{"hidden_size": 192, "num_attention_heads": 6, "num_key_value_heads": 6, "head_dim": 32, "intermediate_size": 576, "hidden_act": "gelu", "norm": "layernorm", "positions": "learned", "init_std_o": 0.00273, "learning_rate": 0.0099, "beta1": 0.93, "decay_shape": "pow", "max_steps": 4877, "dataset": "wikipedia_en"}
MLP neurons of a small language model. Each row is named by its layer, matrix (up: input weights) and neuron, and shows model dimensions 0-191. Each number is 500 + 40 x the weight over its row's rms, rounded and kept within 0 to 999. Numbers have three digits each.
Before each neuron's rows, "fires on" lists the tokens most often at its 100 highest values on Wikipedia text that the model never trained on.

fires on: ",", " as"
L14.up456:561479466505508526518509509490490457481517569443563535459591491515507484534532476549467502419507484498511480507586492543511470563480465531567463430478518453494512468462473533523519506525513614574535472531511513467452503495533486473460418528485508501550421491515478456531430564438531532558513442483425496521526506501475560491500543489573485605492497467550557476512483515533433515528494484529517470466587581433449447536494493523534533461487586544490494516546502508400514486437492486496487486416499539482457487533483394433498553458539455500532469478522494514510456464498485508430

fires on: " as", " in", " until", " In"
L6.up166:578532497518545547497558464574520479465529498472533445583514531531506498487421494561571553523508464470480524555507524436487466497508549539498443522483539463505502484467480474444535493520461494425474458511587448525464490514554537454503504469484548528482455492503418496516467527484518482430538478557539533479488524522575451514543531465424434549547532572518490489433556408465491550526522542586459473462486534444508461497457476553547544492469516463441447501527518459488446480447462563429510528559557489413498445514473387479536515517568522482477443516524515510515510515481517452482

fires on: " L", " sh", " Sh", " s", " m"
L6.up113:490521426569545533612390547465536502483510479537519508541554524513514491450436511515452489518451516455512385519471492678504483517462540530532488580446534507519553528502485509528517430584531460489508484504531553515495525521534481478518544478423538426497528496493479513510452464435494460457448481543469526464467510496532538546519430481482502533508413460469539473492547525491500477503423524466495467529457480458572476491477450540506486560506495466489521492483484555471572498528474482484528546522522513472527467531523515519481479548480549442543540499450493427488484553544486410448

fires on: "-", "v", "g", "r", "ig"
L12.up442:460487518461534493479502506561462529502504457523574496446516541594446539555418499515486491537448515582513529515482509449486543555542526576577492479470463523473568439488490490531504519465485476492522453514425527535524528520444446437448487571445579541529469475435477445517579508440508452494515545474454529525503492508481519404452489483513521565483545490501502446501552464535524544481497562450452465440446487514467458483463524483488557479533553509444553517462553511398456442504560526476536497433575483485591508523482445486421481533511544534523493532448530452513523496490531508543

fires on: " De", "ct", "id", "ide", " can", "o"
L4.up264:445477542516488507513500586508504553456480536529538486498516438477547554496461498528503511522451469452478587546478553446509530513513527485458555527466456564501462496566488462439453497512552532441539455496525466447524486555507552487509502477505513509514496469485542511533455485582461439512532481525459495484463502467431470555491522470553529596525501492474463510465531371450495499433438545513464536510498542502458534493471492535501584578432494432496506524519445595414511530477476467544479542484503566478456497500528445483594458474570452569533526566460485522470450560468526434475

fires on: ".", "'", "ill", "ock", "oll", "All"
L11.up419:510535484512429492499498525468483527525422453487516458462539530455448486515452502573500538504577584508478471451414489543561463464493503547575489546459524484467565495499516502556418549533503576523482514527490544480486493443526499517463499413422517495491531435447544479528563444463540428411459489463479499512488603522491529503489540447435499551486492578543487508519520587528515455545474541510470516495443517495474555543525541453465560532535501459524511509554553447539559521493500566524483472419548458517472424494513509405495538500481544473534468482489468496520430456494491525533

fires on: " Sc", "-S", " Tr", " s", "-s", " gr"
L6.up167:507520551518526523515480501596489496492480526517543535548462574505503538488538550506470475479442509419553541511494415537507498460436528431535508500540507493469484463481510498551518449540499429555461440494527490437447444526554494506519531473447523473534587478495438480542444517533497501561470550493453477454506538519519558446543478400533446538497435493533505481550529413466490517476448485495445493561471500559496476487489478551552575507438516477570484469521559483541490454535497476470492528492525544502462507472547515465529452480538465483368486504445479537479485576578538585426

fires on: " (", "(", "{", "\\"
L3.up422:536484443475519542439454497482480516470509517493534543543459518467535545433440436498527539468463466483510453539490413471514589515522484547452580496501464477571457508486491520544493544504476481509458486448462532480527519574527473524498533478487555544565517519437528400560434460484550527466481472511533453407471495539476464593553457544456426515522537528474487477571486522407476487581439505523509435508538529566493459479454499442510524514530482488495576492528491504574464533478451485460517466489532546588568493516505505540520573447509574501522496481495494496407526507488467449468

fires on: " t", " High", " Cont", " Con", " Road", ","
L5.up518:497515469460501535512501546445493536439574484515548564438540482484530571459495577495514573493506497464509509497559512527494502546515537524550552522550484436473531459489476466513450501608507506482501447483517534500577553504547540476498513553520542490495474519557494519458485456467487489535465518526509527436486485569596504532563520516448425501470509478582571428497423489420473468469481477481513487488492580488448484486487414454525557408516509522527480452481520460420549456469499504495563563461451506485508451527506463445513531453476500504523523463489495532511466458359523429543

fires on: " film", " episode", " L", " d"
L3.up201:520576610420495436533486450445548529511489481463534531551470450486493536399471540539471519507443499559520442496470489492496546512508464551567521423518484427471521471462563441498572500482514548494520476449532496428478470421549489539448492473493498508472498585509484504445414529484592528466461486520504520468536534539522563498529475466438455477518492445493534562509517563594444494441576458446502511491490527499543461532433509516510472571553493514515551519540484487538522526520545487430459488454585452538497505495461473532504472515485522586504493508466446452516499507486451535490

fires on: " (", " s"
L5.up124:531493542486533487499430533467453500453471511479517475534499568494535518482540468509564450470456500450561468542509381556507537577470515544468534528469515520499467515529441525502527499524520492516540509462491531480551426593496464493508462504462523496568542555486468469557451493475536476571495492497458519421542525467543506589550486572500428483491487473494463437527486469419493436492508465508500505472511450582500568540437443470527511550544496403514554539499502487457478454495471501450555526431524507531559512466457524532588527528468620463506466466500542486464425484515539490443

fires on: " \"", " Mc", " =\n\n"
L14.up293:511490493509462455563557486466415470580520570551531473558522537494494508505437517518544588477520517373490500540483492513525542522509512509529479503460502480560458507523481561488469513455454563463545511523481491514531502495513484472541537492475581454593479520455529500481433447515518510420463539495473492498514518486542445491438404533484523602600465490496547552467519478526436555531496496455460568512506454460418452457496510440515534566513468399446507488541444473577530523502504488518472428506500525493465482510497501461508445463547475450519469516575474525456538565482505497521

fires on: " this", " that", " Exp", " adv", " This", " cont"
L5.up322:411561566527373488486532528537487494410513437518512499518504458509494456485494466529481484547467604445503422540474526480505489438502539564479483569525499565508579549482435450465510524523480595518554511474534473494491555501445499558447461471488612466466516486503599474456474499598506545480485516511568494441486530469532524517551446511516495501503442512529542517467502443467463560471534477505517461439471474521458461567511518501409515511530465469460491502500512538511484442475510488466531490548524496454522528563519444483506503490532522530510563432467550426516445484541498505479

fires on: "os", " un", "-S", " Mc", " uns", " Un"
L4.up43:460486526535520472477488533517441507544542417507534532550426521500414546421514565504418550457412499465537481577445554459477513458532529518525505540546583555519481493537444500448520518522461480467507477487485436470524499489503492495610544544481502479518409554496523527533461486438477518413471527465548568470544515549499501543423495471471508564586492432536466476465475482490472504487466454503511410564492483485508527515540551453471494556519522527490597445592478446475499466523550492496492502487481489482530442498457477498498522446539527547484445551484496528478553532479520527444

fires on: " C", " ", " M", " H"
L4.up387:541477466517497439463502473451573428512472451526523451526461453517459527504470473478508496554512526522568543538485528521436534481481499506501479483484429499531459494538459441444510527553486570542499454501495421498494539547516509515510473546512483473476527551450492548495529549466459558464459499534449483432498606480458489540438446483503490460427553461544435548485467477460575519518482555479577481536492584517536496512480506513515539467496532561521418520489465491579487574455466535446540483504530503548551528387492522494631509435515549497562498524524494502471465522463465404488

fires on: ".", " \"", " the", "0", " ", " a"
L11.up246:489534415519516436533498438512497518544460547501486535522518501471553505470490496463504573492477509474554542493547480490484464479543517558498513525451481378494452469532504531493545542516470491452524437528476455470481488533498529576411483427541479537486485459482467508560556540466491469538555506478532529489498469479529492397557562504432548412440521509538444494465441575555450523543458483525492564534453473491500495580488469452573484456470541582441500534565439496509512432474509550570481511492484561489481493525434540448500478505455499507510530538482560494483413545493548578485

fires on: " \"", " |\n\n", " Mc", " pract"
L9.up319:452441444478463533499555450494468435456495493399497463480521562538440501404481498480474490512611513507433516551533495523512459563552506543595435566507552477503442485485492502476517511523398540509561541545542520519527504489576474529539518471578576516511522537495502453572471468472476470510469491457465513588564538478504550547454487481458507505494499478572506472511546468503468478566496475476444488442453467568444481475506491476530502543525500452451587539500526489489493586495521482471488492496536520486456509595460495498490486524510509478495419494472495496432429550522574478516

fires on: ":", " •", " |", " over"
L4.up288:528537472507483501575535514492504463559489420497519486498482499489560483386451529533533472497524573513483524450497447400420472478500489487441503499520483576535504462542496529484464483576461595515553506468504478499552556483522468495471478510481485486481558503474497605543565507510546508515486536414566471535463537592470561503463421448410555501467556495472536472461497574480502510508564459571538481464458530508423535550489474448507411499502483530524487426470505520515469498409526532449513498430505555530557501447498470474512537528484515467461475522485526461502486563496528478492

fires on: ":"
L3.up145:545499493478478439492498554469460455485565543481482481425527501518470489473430516442506509509524525523514536587497522489463483515538479482535505461538456551528545572485433494480523422504486528474525552592600483412523550429519523532462478513467489461446484499469495426458524526493528541545472508495457521484487472554528515466512474456485525472444520626505550539525578504522537567438408538585545484519466508541514526607520510446465484488458454568548477529483557460538472502453517532519478542523520474501406484456545491424530519507457522491474449491482467482500506564479485416522

fires on: "–", " of", " in", " for"
L7.up169:485538468532521541561519509506485457524515434464519483473504489466401503453497518568517540515498499480446505569527472501539520484457553458513471536526460569512473510465498480412561546397445495543519484568526497506518516466506512533495531486514518526444472551526475490535497493485502498466471513616474504463429499551448536529509501559527564555472499446466454500433493568464548501532459533518498456496548441453510506514489521582562500576494513459445439497513443489439482551534561494595470524564547470508428502565501535424442437488542455468444516452535464530467418467521566532482

fires on: " \"", " (", "/", "U"
L12.up461:440558433480521573523496497458438492473495498534498501525479514542534592429407496455485540474486574535490514558511553496465494556427491531497471473466563529497520519494541547497523517537487510500495508493428447525596529557578522499521492529446456525470513548499469482443460476412487474516512543500462553578502457466520486581475545520490422418536533470511510479495491483491459407524491465524461482447513540498474421463539522434544520552561507483472553491458452558496494491515465598469478463444487503494517455508470497523449497436512518472437531549517481570556470470566592494491

fires on: " (", " \""
L11.up187:537549489465442553485433523539501474483520496460540527441574459535512530519498557463494535534444512513442502568535445569485480567480455535468474529496505593492533573546503534566577549442496465493526471528458500478514526505500468453477410516485431548541360540463452462538462505503504520513524528448494481494515460521513486501539480553538436496493525520474455523481516429498537445521513538497510472466512452467467498503569490481474495486522464472444537485497418549491489489506428559407471533541479402480547526494492507501412548593518533544508436480570512543507519459526576486509

fires on: "-", " newly", " km", "/sq", " sq", "^{"
L3.up105:480481519512517477529463507482501440507496455520482513484471515575530474520499489489549503423525505450411596509553558469471465544520528474537498519495507501511505614519523483495518533512443464474479494477539492410497444561533487491544465440503494459582431470450584509559507498500457550548513501576514508579552448527555486493522486451484421517544459436486455511447597502442546453563508543489491483513538435613545471494558439445544512467480545475514454459480519498496464460501484453530494498487488510508502524485539418492408516533524497563488511462545480433532515529424436485532

fires on: "-", ":", "9", "°E", "°W", " km"
L4.up475:516507545498534500486521573509505507542509536514401532424522519527576567492514533483498462500531511503509570528593454478462536516541488442464490591479531491466542600518490456498393560416522511482473520435466489475488516456488474505526526545436468402489473504492527483505515505494500526465523520522483496470510455498518519523485537508510524551482541541488493548480543516427496472463492454464470503438459497526517530487439445480550394468496513473469503490486540484469505451533506595402547507437421531543488509489557386508463570461472446509513589439491542514516530554545499484544

fires on: " of", ",", " With", " such", "-", " that"
L14.up393:538485542393522512498546479507530473429491520519516515534569547478523580482485454550452504479509502470519440559494445465457457496472464482484514480553555459502492496449502460504463462532491575455449499482538519472597492550596534488504450541454491538459501491541410457542450465462519479494500476466405516578458501450524556423548436454537591534483498492538482520541450453540445526509518564575491494470461550487437540548506515563440557537507482461529465514484473549432447470433566559481467528481514566533486477432524491555518485462528494516560506463495498515517492463537508509518

fires on: " |", ",", ";", " p"
L12.up277:511481474458495581508437511527419456493488468526490485499493500529539464493526519529510446444488576560503486498488450528544546555541467511535514543524532508479490515524471472549487527556547510449570480495523552475437568502511497597459484471578538533520503424524445447536466567474472530558470549462492470546509488534555578546498484500438498449514466397518542397522498484458504508486543440507422448475491572404515467493481474497493561515490516439483443492569496496448571454526516515450522465461559473506489453559443546494529516437482521571510504490447503468530454445553565475520

fires on: " he", ",", " which", " she", " it"
L11.up556:509480483525455528524482448521495515417516507515461502475547534476518545485516507482457511477453547516532460489488507506480503484521488528460460545473470549492480517565474458531510568498485608500532549599562469435600534569490410537476468478511546576490457467487512429548460558430520502474449421514459562532494514493516526522512508550538525415518498546437525453516465470579542554543510488440386440488538492531491508508527440536473530428418511526499462481528521445472580429499463520487527429518495514465457471443512474469568512520501455513568485521499523546528492427459501519493

fires on: " &", " or", ",", " per", "&"
L7.up119:484505418495556534606490535492528562505544519518505519470503482572505426478484510529474464497485501433594536513532478504515533515394524436490516554460428490470505504529448527437532499508474521524494446489470480513509517433454513467425478500578504562456486479531492555447507494523530472466481515583506502487452458520538536383510502483470449536479483510502513422541514532503466547569450427439527515470483509571485423501537526446513483480485508627471499529471578484575451452537501497531453439475553519557497464497431496530511543537500528500545477516489484502506491522449543533591

fires on: " in", " (", " In", "/", "–", " \""
L14.up82:519547462432534537530441519479471450501538524485541484538491529490502525551432562512484487460434499489476547577571483462521470500476514588429548470519453503541557485542545556461542490455501451483447433503493509528521513492473561519464485539492515519465436599420530542464413499413484438517483557538517466534507547539539414445524504495475513551478509581482504501482486540494444509517505527483536506460540431436456482468459527491523512583458479503447500541508525481497487513510493549553470460560475527457455504481527513484541491484552568550462415428467538480570433527540581511450

fires on: "r", "ä", "av", " K", "ru", "ang"
L7.up533:519471516420420566464425466458467520544459505553509437494524472518511545551478475534497472568483531528517533468513466520495471496522488493562537507422476495488546500489486478552517498520513508509555517458466493490471487534406450519510601517479509566494525454484462535508472514500469513473510448523573522425557519393558463426451507551480492501409550485499536553538514515471492557554435522497528519524499512523473450575525527600488502538528508518464533533512495440547529448543509519518532473466555415457562477514499527532451524458427495508409504502487519612503408470447483483478

fires on: " \"", "–", ":\n\n", "—", "==\n"
L4.up312:466502488463544455522511519545545507510471470482513489573563513511562500427485516496532565463457441519505433555491498478558519489484425486504446488423539590531477553478456508435531445549470510538522492525543536529443484551582424542538402469550580558542451433522494511457520491497511522489469459486502534600518499464536560539507502512449458513541503541465558500456519448481509486538485547456475484531476502511479493498532537525525520463512503471447486521476499440455410534528452536389463503559544481472528510581537491533549443475491538508394478432496527502469464453461491552501

fires on: "r", "o", "ly", "ic", "in"
L8.up428:552479468509454527504462473497558473480552481562517523475519464514562490475460528526428521543480546463480499540483527555502495558480447493452431497495509541542478559539422491550505487526499647473542498462478455444529450529430454471462517496537498545389568536531512481452528522499516398486538429532546454522476481524527440546462545464488542461496529483524447520554468505502553476521555488447586460472512515522489481469531545499437476547475560505537456509453492489441555497458530508486496517529550440570495530452472526455529560461507497410482489470502439595517488540444551484504

fires on: "0", " M", " N", " "
L14.up162:506500491540541492412473516483508507519474542535496494536492504510545532464513454466490440443501546474530506548553454518509542510447550562550409527488555473544545477508404473501430569491484434472514482473467406489492496511533489506531488530541477499501454491476495458504467475487523505532493537506497557407497472550436473502508510492493525535477542509592444482473502512561524474539509448580550432510536436518496571470523487443525534513461502561508397516516499510502451539492439487498440379528524490514465523507501582545510580469573580553479489504450562432432540581467515482503

fires on: " ", "1", "0", "5", "2", "8"
L9.up32:496543454446460511500446493451541510481550512503510463472543473488543491558546470518540428459496494469529503491527456490476483555441436511511432542508466460544462544447456496457541518436456397479560489509427473503459447550500535482497461550502546487530456476484511487534577451563490519562426487461464520452520515513468498578533465528470535540472503500543446559514544498495538518508528551535579461521519443508388466540544458494515467479458436521475490559503442446602523524487469474518529465504566509549479453573446509512520490512447534529499465508503520581498531597487592459548

fires on: " \"", "'", ".", "\""
L9.up278:492531440465551499513496514523452552544504439542546456497444526540464456483468482528506490480487492474472425509558502462473523483549465560512505580492506486495494472536525489547510540521465499489567479527471494469602499544545504580467512494457522477387528477491464509490524501538527498477483555574558527490571506509452473499485466451464516496517457520495543471388461573523505371520441527583423489515444465512463469501556526508537494495571539518461553565533454450578585549489539468514497464485466564456506456524430544444502517482525473441503491480489457498525478470537465587448

fires on: "1", "9", " made", " following"
L14.up175:482532448462533536444590466461479457505507505575530489473503492493536525428509492442462529563525515586575499486501508511466451464524464529488491457488524471360463566502460489556476523489511524479467515489532501480539529506475561507535535484453560423460545472518455495508508517540537451514583513478432520549511477484498481503484491511444494470470455444521521566487578477585517512472547553436560498494480574494448485483413556533498474524480518491452510486584462544494484410511478545459523528506510527488479459542520459561534533503470449560557489452425414444486559488506559450462

fires on: "her", " att", " Att", " teacher", " assistant", "orney"
L3.up421:508486500507491507426483503526519467451511524483452570569536571501546485497437468488483550483497484450544534562491528531470473540490496432419474489526496554392471491471406515578540505492535492522512534470460509592537486477546512496491380439533482520514516517485508469399465534555448529473532481540423506579502462521529500459442505570489571461542458514517494475482552481433447443496531469501540463457545512423530514568477474527480582518555493492511492507532453469448549481476492537465559578540505464506528466457575479532522533588469530507503483455490483466494527523503430467489

fires on: " |"
L7.up405:432483442533501467499522526496462489531474520508442523509499450537473549503477508467483480465491524497514464536513508484478521538546450508537482549521446518633527456470622495547489482463540527440576511557536505526479581526457538510507516494449412475504543394509468522528551513546515457469544499486445468505511494535449577487482486445414463486539502521529456394483491459521515502498485504490472432480520589490543466475480472500563499451526511525468457454459455480463408517465466585472513512477492515598461509528556479596484542516478483493455523540555525535564431490537548529510

fires on: " |", "v"
L8.up326:513471456576496459477424473493489464505463542520492532513499480544485474518479533508507563451425574511537516498511532517516499519466465483493496537504519441541516545449522446498513523513606599416591518498568580542508529477474461566477503482464469460492428421494514490530490504576498577509458534472483459486446473541549494506464410550475488532523495505577428478479526498473433494466527526443460525527444554584607433542493485486507520477585502464482444454496511508474413492479512463542544442515445521520540515545521507573481463482527454510460515470551484517477455462484546541495

fires on: " F", " ", " N", " all"
L9.up234:440481433425537475493497523458532530491475426559489489510502545499501526487438544467427491535548545496549490490525466511523492457559548520508513492457597496477502506496440495534471607548447491519565486462506494454454533478500509545550562545566534512535491512436483522482554472446501528383462484474543544461458438515553549440523544509411484523479505527488441523460503505512529530444484468519574479476560523490543482462417471427552483522419464543549495552406459436503519565535503537523512487511518507438480586542514498503465460494525521467509524565499474489506484547544443523438

fires on: "'", " X", " Y", "'m", " cy", "ing"
L11.up95:466495503497515485544439508499527502544588516524532577541494442499498502558504413405509541427552505458491502474503482538565550532510506503553493533573407503555515513454437521544450485480543485489517558532474480514543551485516488504541513555494462470501601510511440477471407522507509496418518510509442522534518525524461516435532517516462508572489425481533510449519474478470432427522495547477457550448504479514548438485510502453489537490501465586531507430526496547524558470419486482446571467486509519458472482415539500486512451512501533491450522450446498638475481487467484523508

fires on: "f", "===", " @", " (", "w"
L8.up202:515461496575520466501519511477525409416556563442570535511519518478476524498526501485465521461461478509547471507533476553447435480411510476510486516446520489492516500512532506554465540520483570525496443594453508445586536525534444496478447520472469564508504486525488455551524490466457443538492526503493472439536498480519486533574502450463512484481522454539527429525463577511498451518460543535450511467505474550473478588484492477467513423492559498483507597546466585449429467425517465542590485558505476549484488512433478544579496519549518531509436534481475456575490493489443481469

fires on: "L", " There", " votes", " year", " Bl", "l"
L9.up73:496479504509440496445537428472465514504566517438533574458478537542511494491490548528466531541512491426538515564421542589524553530420555524454486551523530496478475463428516440459511513511483493458515475543505498505507528546496522626493470496523483538511494538508522477609484512451432460483472605539517479488461464536471445500549521483468472561508534522485470459478399526514536527455474503542448520454420506488446514491399492486519476489520460521554531552515452505536459498478462539454526474540513442527502540501515578518595495517496463533540466501506498498437422499425468553467

fires on: ",", " &", " –", " -"
L6.up552:481479509487500509488494519513558476478590531466523530496541421559515458496474519437467477526505549479484487491434469462484491534505523499525503527462426495438539556526490520449445508473467516502499512442560514469511532449539595497494473446490527491600527392560482613541502407580502508476516523416486486521475414548503533466497470463454490556486474443430525446494553518563492544562439492485513478490443532561562506547508492487523516534497494486596531534498534482542477530518463491462514481393526439523525525538461568532520486503476534546524560519419424494477506472460522482508

fires on: " L", "l", "el", "il", " Pal"
L6.up126:467488508516481462547507561466507455547561467482503447492454518477553508508396507526534570475499499507512452565468548489524572541483524481552461533471458519502560534572510434495472543483467527432624549481474500514452454514538486518470486511469508485486436549513513546540438542466544498541473485424513453443507513496448419585459557582487439532492429463503475492536519488516490496543490576457523459487459560470507464527469503464600533563503510515482446494512501469553593470437452527492511541496451423493449500524436504448474576482502497492494543524453571471506506542462538492531

fires on: ":", " D"
L4.up101:464504555478495517548544559444501481543407497524541479521517453507466479519473469522501494419488527522423542454528533447482494485534479480515519475564588561474468519495513569542519520543512510576551503474525479464492562458523541499461507478473473451469483466435446508507539410499458450514497532517534480476516451546560437424573491473438513593467524504536507395500562512551507523445517534500463422450462549454506498575548531479472487473530437496496541521478502424515569549461523449489480482515523537503436467495524485447552538501448591552496565510536459420450522486519517457512

fires on: " (", "\n", " |\n", " \""
L14.up391:566519486539505509498525582433499534485545539472519485505502535470463514484433564506483545505561457498440523534492484453563462490557470547502477478488559588452436556562422552479453538535462431473580476521495531458558529537547476517573516509506575554501509460459417453496500463507501456535430443515496503532563453453501496504472467494476519573591483476402600521486560457601427515491454522492486499475460542551438467451529465482536502534528457503432546517532463486474519549452500485469514455453475540514494509465438509500497503535500519501488474513514515471439455490445513506551

fires on: "1", "7", "8", "6", "id", " "
L12.up547:467552591495544405501505509505437499576541505508506505505510478537477516521490457557422494564534496521503491433530493549504508454599465498496479495532475578523426458545529553541501545491465538525451491532525463539549445546541532520476515479501506426491479483515403497470554531516545557478475487463443551452502566507554540531525460523500395484476512533503491437416521511498523548517494465428489470473527455517523465554586441497487420548531498447477487497459577440470521544595468496490529520486483555488498544476506435488527469475486453516529496504462468452444464524518531541399

fires on: "n", "7", "6", "ov", "im", "t"
L14.up14:453514550464533478481462484552512590517503499494513537504441472499496553556431479527527456520531516518447472517518503435507477512516508525586506464500570542474524521500488549547474495435515514479461479585481465529489517505537575497553482526460467429534456494569489525549546493472542414485502591538510516501522463499501579448466518508415458482550545530464516453481461442521470479525592495531487398513449458562595434543481508522468488548453598460480443478470512511482451478494455502439534443504484518434478508496495499448514445471509491462502519534541497486426503630466472515536

fires on: "'", "ed", "up", "ung", "ing", "amp"
L5.up325:534479504505394451516497518543511417513512572460428502473475495494551552527489516478502567480501546421493523529475463478455525495484453478544610510503420464477536440525525520476462544499572581453467512600508504473544464482518517506538452538487539534483555520551537516519534529542447491480479523473536471498543474398493514443469488483496482494529431499516424490500476539466447472541519610533436529503543499531509453450527522474425499436435542527464476487465527521462505485505504564537523537519503532525514447424535567511513545544500584496488526475484402532516416451488497498457

fires on: " |", " Set", " inter"
L8.up557:456498519489459456504505509518472518476483516502404552514552442571456486490503575487490505461485559449555475551459552496438482509509436482554553541543499538491528503490513490557460504495588519453517471442546442550436526500484545565494499441488444535525576478497496465482526495536464496535426549482448440424549523539561587456497506504512508543532511540539462475503479443441511528544522480524450499547493543459516491517451529477539504399590503489480440431464472553386482438534563529531569509473413487516451452475516494574504527476502488538498506488519502452520443481490520497572

fires on: " L", " r", " amount"
L4.up1:562506533457477539508478472490467510544560463489521457582526510483488595453481540543490546598498570498489475501517529478481486524536557559592441528517462434471481462459509450546502508484497443380523491485543527466549486502484403511460492504440473552476459474520552482484397483428517503449425559468564513515465398546537447528518498502520471469499445440470571521479466529539515513557471549582466452523525513431469530536484510443483482550526525509460489447562519510521568473488474508570507477539528492519513491521516493484518567476514584511498542519486497442478442491504440487483

fires on: " |", "L", " Bl", "Bl"
L11.up219:477515490498500549473528469466500484509506472489605555483472539571454428516489464546576531482450549464508464526572553480528553569475533402508467457497482530530463491513535452551509577516513396530489519500547542551465475517514476488524512443566454491569462468491481477537529530446524524537604478414447475521505514497509517561515474419513484486514489468489521442474434480530541521506536529538453522519396520510527506487478508442501433474486443526521478540503469503569491451480497535514471431543483528510495498523534468570521422523516502543559432569465440503512426431447467487557

fires on: "1", "9", "it", "b", "iz", "v"
L9.up177:504580469537473445528435532533493521590510476518469496488553550589460441488499532551554422458537491558464475545541487496471567546494468410520575469456430480474528509550474576518518487514491562504491490417515480440471576569435557485474504480479468467514523510506491432435511441540546429540518464457455461556506543549535522499532498510530521489519472575506445454499490500501492488447594531451520497495463480476492465557584488462441485439510500498490474461476504474505414545541471520483465507475451539504513491454514467501528545506561490492475478546561570454485443534548564453477

fires on: "ou", "le", "o", "r", "ro", "ar"
L5.up397:480489475517488512538456567410494548514496418437501505471519418535514499507446543575537498455533474459492456519460517531551479455491493475497503504441482486462503483527485442462520461457524563539597467554530474442551429544434541486535509509488517501464531584518427520509509552448503484519490482531599562492447477524530487577490461483430544519463510562502500536503523513498520433477469543437500433515489505555528499505524480534479431606523577497432471526466465612514494549512476507452497447552468492509488543483526486462494588578532460534463504478497535509580519512471532467450

fires on: " \"", " the", "'", " +", " @", " over"
L4.up305:534523451488460463505506493469492510506543497512499537469435463528500493467467602447529492438480548470513525561533438405458528479566509607555494451517504462497548476549484464507498513519493442472479513526515494482540561499444479517441531475484407522528487489462526467468497526478490423466419573511584505513507487571477510560510492490450513493469496567509535437446434565477503501523485577481511554504514497562512445516524471494531492588462553489441515550503539548522511468511538482548527495483517533496477489458456515475507469510468606417455418464552485558560429528465577448557

fires on: "o", " can", " could", "to"
L3.up389:475484419479480465476461511499471536509471608416469465458509443522522522515540579440493579469502521516495496577497528520512525500515529496471551507459471516502511477509497508441511409534446455444562471475473470527602468534529406478507522502505507468501509502527526533553423595528416448470522472544483460488503516459496482558556558505535487511454550481436474537496463440473521468522515523541444524549476489558457504508512427464556477476468489467510521510518454511450566546495431465452522611498481503465535436462523556468483537525519481552457527565507524552521457594431523502505

fires on: " G", " D", "g", " of", " E"
L9.up450:481476487463406495504501552453464456519514514528489500521485461474501553449584498509457524454446454487528528480567513521571580439511489492484483519434541465449497443491481551442513542517493454558537507503491497539473515454538569584528520490421479496493541449502491440459443520519524532480516510538542515531529500535474494461487513520466502516483520532514453486569488497487517468530512514509422388495537507524465527537550490457471503478502547492504564488520492428462640441489488596497458475515506500557487443451472501607451579501516529528462523412455416494467585522509511539564

fires on: " as", " also", " was", " which", ","
L7.up286:487521493421489580443528463499407510437504484498522494466522540486524548474450470488450506485500522482544548426493483524539505477473588503429487494496477496554415551533558460535516460510512542483482501485480546515499444521444510421472490507483513492516431520513441464534498604512461484530537479511485539494547513484548528505514482521543485542531479441531519526504413515546527532507485518474490457450616395521513489570522557500485507547447499512504481483552520473446541440468511597536466422470530491499487510520456481402504549585505470513528532567474577483545495444407496559467